Weights of a small transformer language model.
Training: a variant of Muon for these matrices, 457M tokens.
MLP neurons of a small language model. Each row is named by its layer, matrix (gate and up: input weights) and neuron, and shows model dimensions 80-207. Each number is 128 + 24 x the weight over its row's rms, rounded and kept within 0 to 255. A neuron's up and down rows have the sign that makes its largest values positive.
After each neuron's rows, "fires after" lists the tokens most often just before its 100 highest values on Wikipedia text that the model never trained on.

L2.gate595 [169 133 132 131 140 164 152 118 133 113 108 140 125 120 145 151  71 140 115  92 130 178  98 126 126 126 171 106 119 177  61 138 129  95 133  87 162 190 114 156 116 204 151 159 123 126 172 109 121 118 162 127 113 124 162 101 164 139 126 101 122 127 122 139 120 131 136 110 126 132 154 121  64  71 169  95 122 152 155 134 126 132 132 128 118 149 111 116 131 143 130 156 105 135 138 141 123  98 126 149 148 133 136 151 151 118 136 124 140 120 133 157 127 190  97 148 130 105 134 156 155 103 105  88 112 136 130 120]
L2.up595 [143 136 142  93 149 127 165 153 121 145 144 191  81  98 127 140 107 110 111  82 144 131 160 198 104  98 154 149 109 129 157 178 110 169  93 143  93 149 151 148 167 100 111  96 150 135 129 117 141 170 152 119 126 125 132 145 143 120 156 157 129 173 125 102 138 111 139 111 175 118 153 134 117 126 115 108 153 166 107 112 153 143 126 123 123 114 119  77 115 143 139 169  78 124 105 120 106  90 147 125 112  88 135 111 101 155 105 159 155 112 128 135 106  90 114 144 146 120 128  91 126 133 116 138 140  87  93 154]
fires after: " H", " N", " St", " O", "H", " G"

L5.gate41 [101 131 115 137 154 138 101 138 111 103 132 120 135 132 169 114 127 130 132 100 126 142 129  99 141  98 146 152 116 112 103 124  99  91 114 133 130 138 108 101 161 101 115 133 154 121  86  95  98 149 134 127 150 157 149 149 126 113 149 180 131  75 134 144 139 135 128 112  67 112 127 145 110 169 105 134 126 157 108 160 178  98 146 161 123 163 114 118 170 151 148  87 137  91 123 131 115 140 126 125 122 143 123 130 122 138 121  95 159 126 178 164 130 149 126 127 128 113 174 135 107 152 147 143 163 126  95 171]
L5.up41 [160 152 130 113 125 129 149 122 119 117 137  70 121 144  89 130 125  85 100 144 120 139 108  80 147 100 118 154 144 134 138 151 170 126 113  95 146 108 124  88 173 150  76 122 175 143 112 141 121 119  60 105 101 116 106 144 174 103  92 164 185  83 112 112 126 139 145 125 142 109 134 150 175 106 145 131  92 147 137 105 147 129 171 116 133 114  96 136 113 127 153 106 167  93 166 137 104 123 168 158 119 154 135 131 151 139 169 125 102 165 141 118 108  88 128 135 122 107 146 140  91 138 126 103 134 140 126 121]
fires after: " D", "-", " d", " Th"

L2.gate146 [101 136 123 119 158 164 133  86 131 119 107 154  85 148 123  99 123 161 130 128  84 113 144 126  95 139 122  96 139 116 148 125 150  77  87 114 126 101 127 134 119 123 120 180 130  82 140 137 160  91 143 163 170 122 149 146  85  90 140 114 106 181 151 156 127 143 114 161 150 123  89 188 119 145 112  83 132 128 163 142 101 149 182 112 132 156 126 101 111 118 125 133 159 150  94 132 138 104 119  87 126 114 123 138 165 143 147 162 122 153 144 105 130 153 137 140 110 162 122 137 108  99 117  83 149 118 110 146]
L2.up146 [176 128 128 159 148 124 113 168 123 150 117 153 114 135 100 135 171 165 169 126 133 132 139  64 143 100 131 132 175 112 161 147 167 133 114 100 151 168 132 108 128 123 147 169 107 122 159 138 137 127 134 109 146 120 137 110  66 158 127 151 134  83  87 100 115 150 108 168 120 127  83 136 119 126 101 152 164 120 143  74 112 138 138 140  69 100 120 126 110 105 139 120 154 128 118 103 150 109 137 104 111 127 133 133 188 102  95 114 144 183 163  97 127 180 179 124 116 105 148  77 110 127 149 105 166 130 109 131]
fires after: " S", "S", " sp", " s"

L5.gate412 [104 147 165 122  97 136 128 149 102 144 129 121 162 101 128 166 110 117 141  85 139 109 109 125 146 143 144 116  72 139 131 113  92 109 103 140 138  88 139 168 128 151 118 115 128 137 125 118 133  99 126  76 183 103 129 145 142 112 174 163 110 123 157 121 111  83  77 164 127 125 101 187 120 173  86 116 115 112 173 150 140 195 131 150 104 109 155 125 135 137 158 156 103 140 178 111 155 113 127 122 140 174 112 142  89 126 153 148 152 115 142 100 164 139 108 150 117 139 144 139 156 160 138  94  98 175 105 127]
L5.up412 [ 98 176 140 159 133 114 166 154 124 109 109 134 119 133 101  93 131 115 127  87 166 141 123 156 138 105 172 106 117 160 178 158 167  89 109 122 114 123 131 129 160 134 103 121 128 107 183 117 141 161 152 106 123 133  85 164 120 117 138 107 111 117 122 154 155 130  86 139 163 129 122 169  90 102 137  94 108 105 175 145 123 135  93  97 114 123 152 127  97 116 175 130 133 139 144 130 138  78 121 135 132 119 121 137 140 178 155 140 164 104 100 126 159 120 156 117 126 145 111 129 136 112 148 103 131 178 159 125]
fires after: " was", " as", ",", " is"

L4.gate117 [134  99 140 153 108  93 125 154 145 105 109 127 155 154 115 123  89 129 136 180 142 113 138 135 145 122 157 100  95 121 103  74 153 131 100 159 172 164 142 138 102 102 119 145 147 136  93 121 126 164 124 143 107 159  97 109 170 133 124 156 103  96 163 142 103 136 131 106 135 134  92 132 128 127 117 111 148  75 123 147 161 162 134 123  88 138 150 142 137 133 133 115 125 114 137 143 143 156  85 113 135 146 172 140 138 114 136 127 117  93 181 122  78  84 106 155 141 102  96 100 182  95 136 123 126 121 146 160]
L4.up117 [114 109 156 165 116 116 138 133  80  92 119 137 146 126 153 116 101 129 138 139 156 160 114  81 139 124 155 111 135 134 107 137 137 164 120 144 138 176 150  99 162 104 148 142 173 146 114 129 126  93 137 166 123 113 119 119 198 119 142 121 108  95 165 155 125 104 115 110 111 145  91 166 124 137 145  71 163 110 142 128 120 117 136 123  94 129 143  83 153 146  67 144  96 174 161 153 129 138 194 128 102  98 151 125 127 116 139 129 112 120  91 138 115 133 121 177 124 135 159 142 127 120 104 136 144 140 127 128]
fires after: " al", " Al", "o", " n", " F", " released"

L2.gate152 [147 139 121 135 103  97 101 100 101  90 142 135 138 141 123 121 119 126  98 159 160 132  91  94 126 176 139 122 167  69 107 149 131 110 143 141 124 132 145 157  87 103 116 134  87 153  88 151 162 114 129 132 131 138 161  77 149  88 136 132 159 131 127  99 170  82 138 116 122 127 119 153 134 163 112 129 134  95 138 189 100 143 172 129 111 109 156 146 118 150 126 145 108 146 123 136 131 157 137 125 158 159 155 170 171 123 157 139  72 139 108 139 105 189 128 156  96 117 122 169 139  76 126 194 162 132  87 111]
L2.up152 [ 90 163 140 124  66  79 150 147 130 142  99 101  88 123 119 124 105  84 101  84 114 102 133 130  99 127 163 122 105 121 105 148 103 159 127 132 114 170  74 139 129 125 102 112 104 134  65  99 130 163 168 134 117 132 141  85 119 150 103 146 182 124 134 137 128 135 124 150 155 119 145 161  77 157 118 119 110 115 149 110 110 161 125 137 141 110 136 151 129 110 106 164 164 118 131 120 137 149 136 122 180 156 118 138 129 154 136 124  88 117 140 172 104 197 161 146 118 172 119 104 104  84 132 183 137 159 138 129]
fires after: " |", " was", " and", " for", ",", " of"

L4.gate485 [153 143 131 186 124 127 125 127 125 128 128 128  73 119 155 113 101 163 100 123 132  95 168 154 165  82 129 117 138 111 120 157 172 125 133 139 120  94 101 107 144 159 140 170 132 116 101 159 133 143 129  96 139 149 138 115 128 189 126 128 136 119 113 110 127 155 120 134 153 102 117 154 139  86 133 116 162 174 173 123 124 149 164 137 130 132 106 116 138 150 129 119 107 189 134 173 134 151  92 133 149 137 182 134 165 120 124 154 168 139  84  56 189 150 125 127 142 156 142 111 146 159  73 152  88 145 113 119]
L4.up485 [159 149 133 169 130 129  92 127  96 113 146  97 105 137 154  70 129 136 132 125 145 112 177 127 143 143  99 124 123 134 128 122 153 129 153 154 115 144 139 161 119 137 152 132 103 153 141  88 135 105 140 145 170 132 112 135 146  96 115 158  96 125 118 128 117 106 121 118 126 106  73 160 150 131 123 147 138 118 147  78  87 152 127 163 114 107 120  88 132 175 178 185 135 143 130 146 140 115 107 137 191 154 108 143 133 141  97 103 117  97  94 162 144 149 122 110 141 188 119 140  98 116 115 136 118  98 115 124]
fires after: "\n", "S"

L5.gate32 [ 95  96  95 109 112 129 100 119 176 160 110 175 136 150 157 164 118  85 125 124 130 148 102 118 117 128 139 110 123  72 162 130 136 126 148 112 138 105 166  99 104 139 102 113 118 138 126 128 137 145 109  70 140 119 153 139 101 160 109 148 109 106 138 141  76 170 124 134 159 163 129 138 121  93 116  53 104 118 132 128 157 138 114 107 125 130 164 135 163 166 149 100 129 152 131 111 142  92 117  69 143 134 173 150 120 125  94  99  86 136 130 123 171 139 122 128 136  72 151 129 148 127 103 150 148 146 160 139]
L5.up32 [118 132 114 159 147 160 138 149  96 134 129 117 125 106 125 103 152 141 162 160 136 136 150 101 121 159  98 128 105 160 113 133  92  65 167 107 126 173 150 153 125 128 122 126 154 158  98 129 120 141 132 152 128 136 146 155 130 118 122 101 121 135 150 160 125 103  98 168 126 101  81 159  97 119 112 149  95  98 134 140 114  78  77 140 160 123  91 118 124 101 118 142 101 125 147 104 122 159 148 174 119 142 155 115  97 175 143 127 122 116 120 108 118 122 110 135 115 135 134 135 138 114 154 121 136 110 113 127]
fires after: "\n", "=="

L2.gate625 [114  66 143 133 145 106 136 116 103 132 171 154 122 134 158 129 153 115 159  98 118 162 112 144  84 122 169 105 116 158 101 107 124  85 122 118 197 117 121 142 115 113 113 126 176 152 130 118 124 172 109 148  83 140 117 130 111 108 111  86 160 118 149 144 150 117 135 128 138 112 150 108  90 158 124 117 125 145 161 139 119 157 105 140 140 153 137 147 131 142 135 125 152 112 147 114 109 132 148  90 140 115 103 112 111 109 150 102 123 197 142 105 170  90 128 130 170 121 113  85 149 117 124 117 129 118 141 122]
L2.up625 [147 115 134 136 161 114 147 114 164 148 153 101 167 100 168 140 134 166 125 149 100 130 125 107 124 102 121 126 143 166 109  86 164 132 141 129 159 129  69 152  86 123 101 124 176  90 116 131 135 117 104 139 100 140  70 141 136 136 131 143 176 150 140 118 136 134 109 135 157 113 106 163 116 162 147 175 125 150 149  88 105 155  79 171 158  94  80 139 138 162 144  95 140 124 129 115 138 154 150 130 114 121 101 106 108 116 142 177 150 132 161 114 142 136 129 136 158  95 167 102 130  86 104 126 118  97 136  88]
fires after: "-", " m", " ad", " s", " e"

L4.gate277 [152 125 107 127 136 130 122 130 136 107 122 125 142 138 108 109  96 109 114  97 135 110 129 127  92  63 163 144  90 128 146 164 103 152 133 114  96 146  94 128 126  76 113 130 124  92 169  96 165 123 121 174  88 127 101 124 168 117 115 126 122 104 197  86 126 149 176 126  98 114 124 103 109 156 152 154 127 120 125  93 139 147 166 133 123 132 123 156 157  93 111 144  79 120 151 170 100  94 109 130 163 134 103 148 118 120 128 124 133  76 137 163 117  85 148 129 172 129 126  66 103 155 132 130 136 129 142 134]
L4.up277 [153 176 132 134 132 145 145 118  69 178 103 138 129 134 176 121 124  97 142 129 136 121 123 176 107 127 128  97  99 114 107 123 161 122 148  87 166 129 137  96 115 116 107 102 131 141  99 151 119 117 128 127 109 160 107 171 139 139 133 113 115 120  95 150 161  98 168 157 164 123  99 148 148 124 148 120 141 138 119 177 116 111 106 159 146 151 117 110 157 132 146 130  92 175 161 146 130  85 118 108 128  55 148  98 106 140  59 141 128  97  73 141 107  96 110 110  98  98 160  86 103 101 133  91 111 139  88 121]
fires after: " Al", " N", " O", " I", " T", "I"

L4.gate455 [135 103 140 113 130 124 141 140 111 130 106 126 125 114 116 146 123 142 165 141 129 123  94 118 144  96 114 127 157 140 131 114 129 111 169 113  91 144 139 110 131 153 141  97 116 106 118 116 140  97 141 128 135 149 124 148  87  96  89 124  98 123 117  92 141 137 106 141 171 111 132 115 152 102 142 113 133 103  98 145 181 121 141  98 152 134 133 110 131 129  91 100 131  81 110 175 105 149 123  97 110 152 138  95 141 131 153 125 150 102 128 147 120 119 180 128 112 136 126 126 125 155 173 108 123 109  97  99]
L4.up455 [121 148 159 154 141 161 141 112 166 141  81 116 133 141 128 130 117 111 136 117 129 114 146 110 103 139 114 134 100 189 111 114 104  91 112 136 120  95 155 176 137 146 119 193 112 166 146 101 166 135 144 173 125  99 155 115 129 143 110 130 112 130 153 117 113 125 196 162 134 121 130 146 138 163 176 101 123 165 130 120 151 100 135 112 117 120 117 149 147 131 134 141 158 143 167 129  84 129 138 121 130  82  70 123 112 135 138 112 138  91 120 165 105 110 137  75 144 150 143 143 127 110  93 118  98 131 153 115]
fires after: ",", " (", "\n", " −", ":"

L5.gate205 [165 138 110 117  88 129 123 100 113  99 114 146 172  89 140  92 101 134 133 117  95 106 158 167 158 116 132 111 129 170 141 122 142 130 136 100 144 139 136 135  96 101 147 133 152 128 146 133 129 113 146 180 138 101 134 109 133 127 113 130  46  90 168 128 176 176 181 138 163 165 131 147 128 126 124 134 115  99 128 104 137 163 131  91 144 135 115 116 143 132 110  70 149 148  82 126 162 123 116 116 135 152 109 132 160 144 109 158 137 126 157 145 125 127 124 147 127 150 120 102 163  95 147 166 116 130 127 149]
L5.up205 [ 99 114 137 106 142  94 117 125 125 115 126 141 143 120 132 157 131  80 118  94 138 131 110 113 187 105 106 176 145 145 146 142 144 136 121 163  91  73 145 120 157 141 126 114 135 135 102  73 128 159 135 149 106 141 111 132 159 140 128 118 139 139 108 112 145 115 127 123 164 109 124 116 138 124 105 113 154 170 121 153 120 150 132 156  80 148 105 134 126 114 128 136 161 153 140 106 143 129 161 175 116  90 133 120 119 147  66 132 105 129 155 120 122 111 149  75  82 127 122 159 104 103 141  87 112 160 109 155]
fires after: " Al", " al", "Al", " G", " mid"

L4.gate657 [126 113 145 139  99 133 120 185 111 188 130 105  82 138 124 153 165 117 117 106 127  86 173 128 156 145 143 101 131 129 130 152 154  90 109 136 150 139 128  91 112  99 144 126 161  99 134 164 119 139 143 118 122 120 120 101 176 107 142 108 161 153 102 180 108  84  62 111 150 112 106 119 141 131 146 100 144 107 155 138  80 141 132 129 132 134 131 101 123 134 107  96 106 119  84 168 114 147 163 110 147 119 136 154 119 136 136 128 138 142 150  81 140 150 109 160 121 136 153 169 141 119  78 180 125 127 113 100]
L4.up657 [136  77 112 122 113 150 140 148 160 144 110 114 148 141  89 154 169  92 117 119 159  99 127 117 160  89 164 143  88 169 105 149 119 183 149 105 132 119 106  96 130 105 100 138 115 124  97 181 116 161  90 126 126 167 133 154 117 148 153 151 112 117 131 127 136 131 130 113 163 136  81 116  96 120 147 162  80  63 122 147 140 140 116 144 133  80 160 131 127 138 110 106 111 143 138 152  91  82 132 127 154 155 140 148 166 113 106 150 122  98 140 137  99 169 106 138 119 149 168 114  79 114 139 140 118 141 128 130]
fires after: " |", " S", "|", " M", " L"

L2.gate19 [147 119 120 145 101 185 135  80  77 156 131 103 105 178 141 119 132 110 118 113 131 175 115 114  84 116 138 151 100 108 136 144 137 161 121 120 177 110 136 146 126 124 115 173 117 151 142 150 144 120 130 106 111 123  83 139 134  81 142 132 160 128 149 140 129 171  99 114 147 141 127 142 126 128 131 139 135 157 126 143 154 149 163 106 128 161 149 111 147  89 107 167 140 116 152 132 144 134  97  98 153 156 141 115 117  96 130  64  94 106  86 144 162 146 128  73 117 126 123 119 134 125 108 140 110 116 122 116]
L2.up19 [119 128 136 129 130 173  96 109  80 130  88 143 189 142 130 108 147 126 111 150  86 145  96 142  88 147 128 155 116 149  93 124 111 155 169 132 100 122  96 117 159  91  81 119 132 140 189 164 106 103 155 121 123  97 100  98 124 108 151 167 136 143 107 123 158 122 127  91 122 139 177 137 101 168  91 187 131 125 115 148 126 126 157  68 131 124 150 136 158 134  95 131 162  88 117 124 151 135 110 141 154 112 165 127 127 118 142  89 154 139 145 144 112 190 107 115 137  97 114 104 142 105 174  93 124 154 139 105]
fires after: " r", "R", " St", " R", " en"

L2.gate467 [117 165 107 175 133 129 141 102  99 129 128 141 123  82  92 147  98 182 128 135 129 142 131 146 120 134 141 131 103 130 159 131 147 136 106 117 129 105  95 117 101  85 126 133 116 166 147 151 155 180 140 106  87 149 113 114 117 129  97 119 151 134  96 124 152 149  95 129 168 150 111 171 105 128 155 139 112 116 167 115 156 147  94 118 137 123 151 114 127 152 136 140 156 132 138 129  77 139 127 115 113 144 157  97 102 125 100 107 137 181 142 137 145 103  63 117 113 104 109 134 131 131  92 161 115  98 117 137]
L2.up467 [137  83 118 126  54  98 188 125 115 132 135 120 141 118 180 131 115 135 105 134 146 118 118  99 129 151 169 134 111 143 123 142 111 125 176 114 107  99 125 128 142 153 109 118 146 101 124 136 138 107  84 106 170 119 100  76  83 129  78 165 177 150 135  90 123 113 150 143 123 128 107 130 114 130 147 180 107 118 116 116 145  91 111 131 125 128 165 127  92 102 126 158 168  99 117 158 149 131 130 139  97 160 159 125 131 149 123  83 116 127 188 132 110 133 132 112 106 154  98 134  87 132 167 164 146  90 160 118]
fires after: " m", " f", " d", "ic", " M", " |"

L4.gate446 [ 79 115 135 100 145 101 140 109 110 141 151 129 109 167 155 141 120 121 113 109 128 146 102 149 125 109 147 108  98 131 159 140 124 122  88 109 139 108  85 141 176 122  94  92 134 110  93 127 162 152 159 142 150 144 117  97 102 140 136 100 150 139 123 115 159 162 131 101 128 159 122 149 139 108 143 132  97 130 131 157 135 137 126 128 134 156 152 163  99 103 144 144 191 121 127 134 143 112 176  94 131 158 151 182 141 143 176 169 159 122 134  94 131 120 151 113  88 131 154 137 155 145 143 134 157 148 118 165]
L4.up446 [145 135 111 151 138 123  82 161 129 130 171  81 154  46 119 129  91 130 133 137 130 110 121 136 126  83 151 114 153 152 114 104 147 125 154 145 155 125 142 103 111 107 122  88 135 131 119 152 138 151 112 131 168 122 142 130 113 106 148  78  78 107 142 112 141  98 104 135 181 170 103 121 142 156 129 116 122 125 118 153 151 133 134 135 109 166 137 127 104 100 128 117 118 134 111 137 160 109 100 122 113 126 164 150 122  98 196 129 135  79  54  94  92  87 128 112 131 137 163 138 137 131  88 126 138 159  82 136]
fires after: ",", " re"

L2.gate404 [101 114 122 161 129 104 169 168 126 130 127 122 129 142 105  99 143  94 135  77 154 107  95 124 158 143 147 143 153 160 122 152 138 105 142 126 151 118 149  91 107 111 145 134  93  87 140 117 112 105 156 109 123 157 115 138 162 116 186 202 176  93 166 157 127 134  70 119  97 109 163 126 159 113  99 126 120 147 149 138 155 203 132 115 139 142 138 116 115 157 108 113 128 145 157 135 160 171 157 154 140 126 139 128 116 144 123 130 129  98 147 130  99 153 126  98 108 167 184 124 123 124 126 139 113 123 105 148]
L2.up404 [119  80  79 134 106 152 141 124  98 128 102 125 124  81 110 148 142 138 143 119 134 123 115 104 140 141  83 154 102 115 120 136 133 136 124 107 161 107 193  87 136 117 177 188 131 130 115 137 140 105 127 106 152 106 106  92 113 112 139 145 152 156  86 130 135 154 136 133  94  88 149 114 134  99 113 115 163 111 129 147 127 110 126  85 131 115 137 161 117 145 103 142 142 126 128 155 162 116  99 147 121 169 105 131 135  94 111 130 141 126 197 120 110 138 161  98 116 171  82 124 128 145 138 136  75  97 135 148]
fires after: ".", " Seat", " Br", "D"

L2.gate519 [130 122 138 126 145 141 145 116 134 165 136 132 145 131  73  93 116 150 105 143 164 137 123 121 153 148 116 121 151 133 140 160 107 158 109 135 147 120 129 137 131 171 105 104 124 108 136 127 113 123 145 103 134 128 140  92 144  98 158 106 114  76  83 157 148  95 130 112 162 146 129 105 126 118  98  70 166 160 160 165 139 154 108 112 127  84 140 105 148 133 131 152 129 157 110 157 111 146 133 117 136 114 115 176 157 138 105 136 144 111  94 145 149 134 161 148 144 118 188 105 120 128 137 154 145 173 138 131]
L2.up519 [117 130 167 135 132 111 156 165  97 145 132 110 136 104 111  82 156 119 154 129 101 127 158 130 122 158 164 117 128 165 132 126 192 146 133 114 100 168 151 133 122 102 163 132 135  86 113 184 114 126 165 106 122 126  90 105 118 134 115 121  83  90 153 149 106 146 130 142 139 146 113 155 154 135 120  99 127 162 114 159 149 141 102 155 142 144  88 140 160 164 133 133 148 147 141 122 150 108 138 100 152  84 168 101 120 168 127 163 108 125 118 147  61 133 134 107  98 137 144 162 121 113  97 150 137 130 110 124]
fires after: " G", " H", " K", " h", "G", " Mah"

L5.gate531 [167 138 159 147 169 128 130 110  70 132 171 119 140 140 133 126 213  81 127 135 138  79 135 111 112 114 128 100 135 166 111 115 138  97 109 120 119 174 138 147 136 126 157 160 144  69 119 162  87  96  80 142 153 160 153  81 116 153 126  90 117 101 103  84 127 130 107  97 126 132 159  86 162 106  86 118 166 150 148 120 112 115 135 105 151  95 137 142 120 151 102 113 106 136 154 145 162 146 118 152 150 117 129 144 128 104  96 122 149 135 106 106 140 169 124  97 143 123 111 124 128 140 146 106 133 137 105 120]
L5.up531 [126 138 154 158 135 134 155 155 138  99 180 116 119 154 106  92 158 145 128 100 131 139 127 128 132 180 120 163 143 120 125 183 142  89 122  95 102 140 112 145 151  88 148 169 127 133 141 115  73 155 122 116 152 116 160 124 148 104 157 138 162 137 115 156  91 110 119 131  95 136 108 116 148 147 160 130 120 125 166 109 153 166 138  89 112 120  89 120 157 129  99 110 146 143 125 102  82 128 115 129 121 140 151 108 131 114 140 117 139 121 142 160 120  99 144 138 112  81 139 126 119 143 146  88  88 117  87 179]
fires after: " V", " v", " as", "\n"

L5.gate202 [120 136 147  99  88 120 148 141 124 148 133 119 136 120 127 168  93 119 122 138 112 141 138  95 171 108 133 142 139 137 133  84 148 152 127 109 137 150 130 137 160 145 100 125 136 163 141 128 148  97 116 150 156 153 120 116 148 156 129 157 140  91 172 142  81 145 149 132 176 128 141 127 124  90 156 103 142 122 101 131 166 122 150 104 184 146  98 106  88 136 155  99 110 126 150 118 127 106 135 159 124 167 136 108 119 131 151 144 147 135 123 137 131 150 139 117 167  99 118 149 131 167 165 148  86 121 126 147]
L5.up202 [121 138 132 151 143 115  98 124 140  93 153  98 135  94 133 154 119 174 138 120 125  78 106  63 113 119 130 114 154 126 126  98 103 149  95 106 140 128 150 145 106 149 156 121 140 147 167 115 152  96 139 136 123 156 142 133 117 104 148 121 137 127 151 131 150 143 131 130 160 134 111 107 109 127 141 136 110 156 117 140 138 120 151  87 131 143  88 127 164 143  89 169 154 163 119 120 113  91 117 149 119 154 118 134 117  78 119 116 140 139  96 185 171 121 117 108 117 116 119  84 109 139  92 120 148 109 123 129]
fires after: "-", " with", " to", " at", "ut", "–"

L2.gate523 [112  95  93 119 150 127 147  73 126 150 103 135  92 146 126 142 166 142 148 111 119 148  76 131 137 132 103 142 167 126 155 122 176 162 106 127 141  87  95 163 121 122 115 100 124 142 144 170 151 120  85 129  91  81 140 108 102  87 157  99 135 134 134 106 136 164 156 129 110  83 106 110  78 131 171 147  98  88 131 134 115 119  97  98 174 116 105 167 120 106 159 131 150 138 132 115 122 104 133 138 135 129  98 125 110 154 118  92 129 149 110  98 159 146 124 133 107 140  96 134 123 110 127 105 113 142  94 165]
L2.up523 [124 110 138 109 115 100 106 129 130 150 111 152 123 150 115 122 165 165 122 132 104 130 132 135 129 115 107 102 128 165 143 136 101  98 139 107 151 138 104 126 119 142 106 152 117 128 133 131  82 151 133 141 122 102 122 126 155 154 145 112  99 108 169 160  94 110 142 159 152 128 117 161 178 144 174 148 136 108 132 156 109 133 110 124 106 123 174 137 110 139 116 117 124  99 140 130 140  64 109 167 160 149 124 114 135  89 182 130  97 137  93 131 165 152 159  99 126  88 167 102 114 131 105 113 112 135  92 142]
fires after: " re", "-", " un", "ake", " dis", " im"

L5.gate275 [119 133  92 163 138 140 116 107 148 121 124 123 109 139 158  84 139  90 122 146 178 141 132 136  89 102 143 127 171 117  91 109 121 108 148 143 135 142 102 153 136 102 126 110  99 103 127 155 129 121 145 105 129 142 115 108  81 149 159 116 137 174 102 106 146 129 101  83  94 133 107 132 134 134 130 155 167 131 162 120 143 120 111  97 124 131 104 136 104 132  85 171  68 159 133 144  75 119 149 164 145 149 161 150 114 114 164 131 176 107 105 132 109 122 102 140 140  62  95 140 131 124 142 138 148 141  87 137]
L5.up275 [142 129 108 131 127 131 145 138 160 126  95 142 124 149 165 105 137 116 105 118 129 141 131 116 145 107 102 177 159 101 114  97 173 129 125 101 114 125 146 125 136  98 115 164 109 127 133 143 149 141  69 114 140 153 102 120 116 184 136 100 141 137 123 109  66 160  99 105 135 186  88 170 150 118 169  98 144 112 187 124 135  92  95 127 104 100 151 121 148 154 119 153 162 134 150 134 125 154 142 144 118  97 120  89  80 168 100 112 101 118 142 125  83  84 122 120 121 115 127 137 102 125 143 118 128 130 140  96]
fires after: " T", " N", " R", " L", " M", "R"

L4.gate386 [130 151 154  92 171 136 108 103 124 139 107 160  79 102 162 124 125 153 120 122 107 132 124  91 115 142 110 138 136 134 116 135 142  71 176 110 167 142 141 123 170 148 110 136 120 141 132  92 130 146 144 138 153 109 151  97  76 156 139 193 144 147 133 145 154 117 117 133 151 181 114 114 123 126 136 135  89 120 122 117 126 113 139 130 175 142 170 195 178 127  98 147 160 105 133  93 109 183 138  73 144 126  97  94 142 123 134 109 116 134 137 163 138 138  72 104 142 167 143 139 116 132 120 172 121 151 114 140]
L4.up386 [123 106 148 172 136 134 127 152 128  85  99 145 142 105 168 160 157 159 147 135 149 116 133  94 161 152 148 147  94 105 112 173 133 123 117 100 153  98 161 101 150 108 112 170 103 169 144 157 156 144 139 131 115 177 134 142 127 121 180 191 153 166 153  87 140 130 143 101 155  84 146 139 126 186 185 144 104 179 124 129 123 125 162  97 175 141 149 104 112 103 152 120 121 123 151 117 140 135 101 119 128 136  71 142 128 129 116  89 108 103  75 107 166 109 102 144 130 106 173  83 117  61 113  85 129 143 152 159]
fires after: ",", "-"

L2.gate689 [157 115  87 171 151  70 159 127 124 141  91 132 107 115 152 131 108 170 127 150 103 130 164 130 147 130 145 106 177 102 115 132 160 156 153 136 148 114 163 154  90  80 111 148 116 142 142 142 104 148 144  91 125 143 100 146 133 179 175 193 147 129 130 127 124 103 120 142 139 118 117 143 139 142  98 176  92 141 194  96 131 143 118 150 155 136 155 152 116 123 144 159  87 136  96 122 165  84 134 108 170 133 159  87 136 112 140 153 132 148 160 134 158 142 101 137 132 153  88 153  77 143 158 114 106 131 132 102]
L2.up689 [134 111 111 131 117  77 139  96 112 130  71 116 144 118 127 120 104 170 150 136 151 141 107 111 131 156 165 171 141  99 158 126 133 100 148 138 166 148 129 157 123 138 165 101 141 132  96 135 137 179 198 120 140 141 101 133 110 140 181 145 154 110 150 119 126 135  99 139 163 111 137 161 135 106 126 144  99  89 179 129 158 131 123  97 110 150  96 134 121  93  96 160  68 142  97 160 120 111 119 152 133 177 112 138 142 130 195 149 127 108 100 136 152 123 137 132 128  80 158 116 126 130 138 105 113 145 155  84]
fires after: " S", "S", " l", " was", "L"

L4.gate109 [122 138 170 166 123 162 146  89 117 113 128 144 109 156  91 153 140 140 114  90 101  87 157 116 141 117 137 110 142 106 145 130 153 106 156 127 106  90 136  93 106 117 114  77 105 176 151 124 117 127 139 194 152 160 136 109 116  99 145 103 115 127 125 108 150 136 122 152 128 117 121 117 157  98 137 160 144 172 139 124 134 107 126 111 130 180 104 110 122 109 159 116 157 134 150 126 134 117 106  98 140 109 133 103 165  82 119  97 104 174 112 126 126  71 157 107 144 145 154 146  67 158 112 158 131 136 103 148]
L4.up109 [ 99 118 128 130 122 163 137 118 154 112  89 138 102 139 124 130  94 155  98 112 120 150 123 104 162 176 142 120 143 150 115 113 100 118 143 112 158 130 151 150 105 141 105 120 185 101 111 146 101 121 167 187 122 134 124 102  99 120 143 114 115  99 152 104 109 123  92 121 184 112 124  92 178 154 150 126 123 106 137 128 138  83 127 130 139 148 111 169 143  81 139 145 131 149  99 158 138 113 174 114 125 102 128  72 159 147 177  70 175 141 113  86 111 137 120  72  86 123 152 138 111 161 158 137 154 115 109 133]
fires after: "-", ",", " un", " \"", " dis"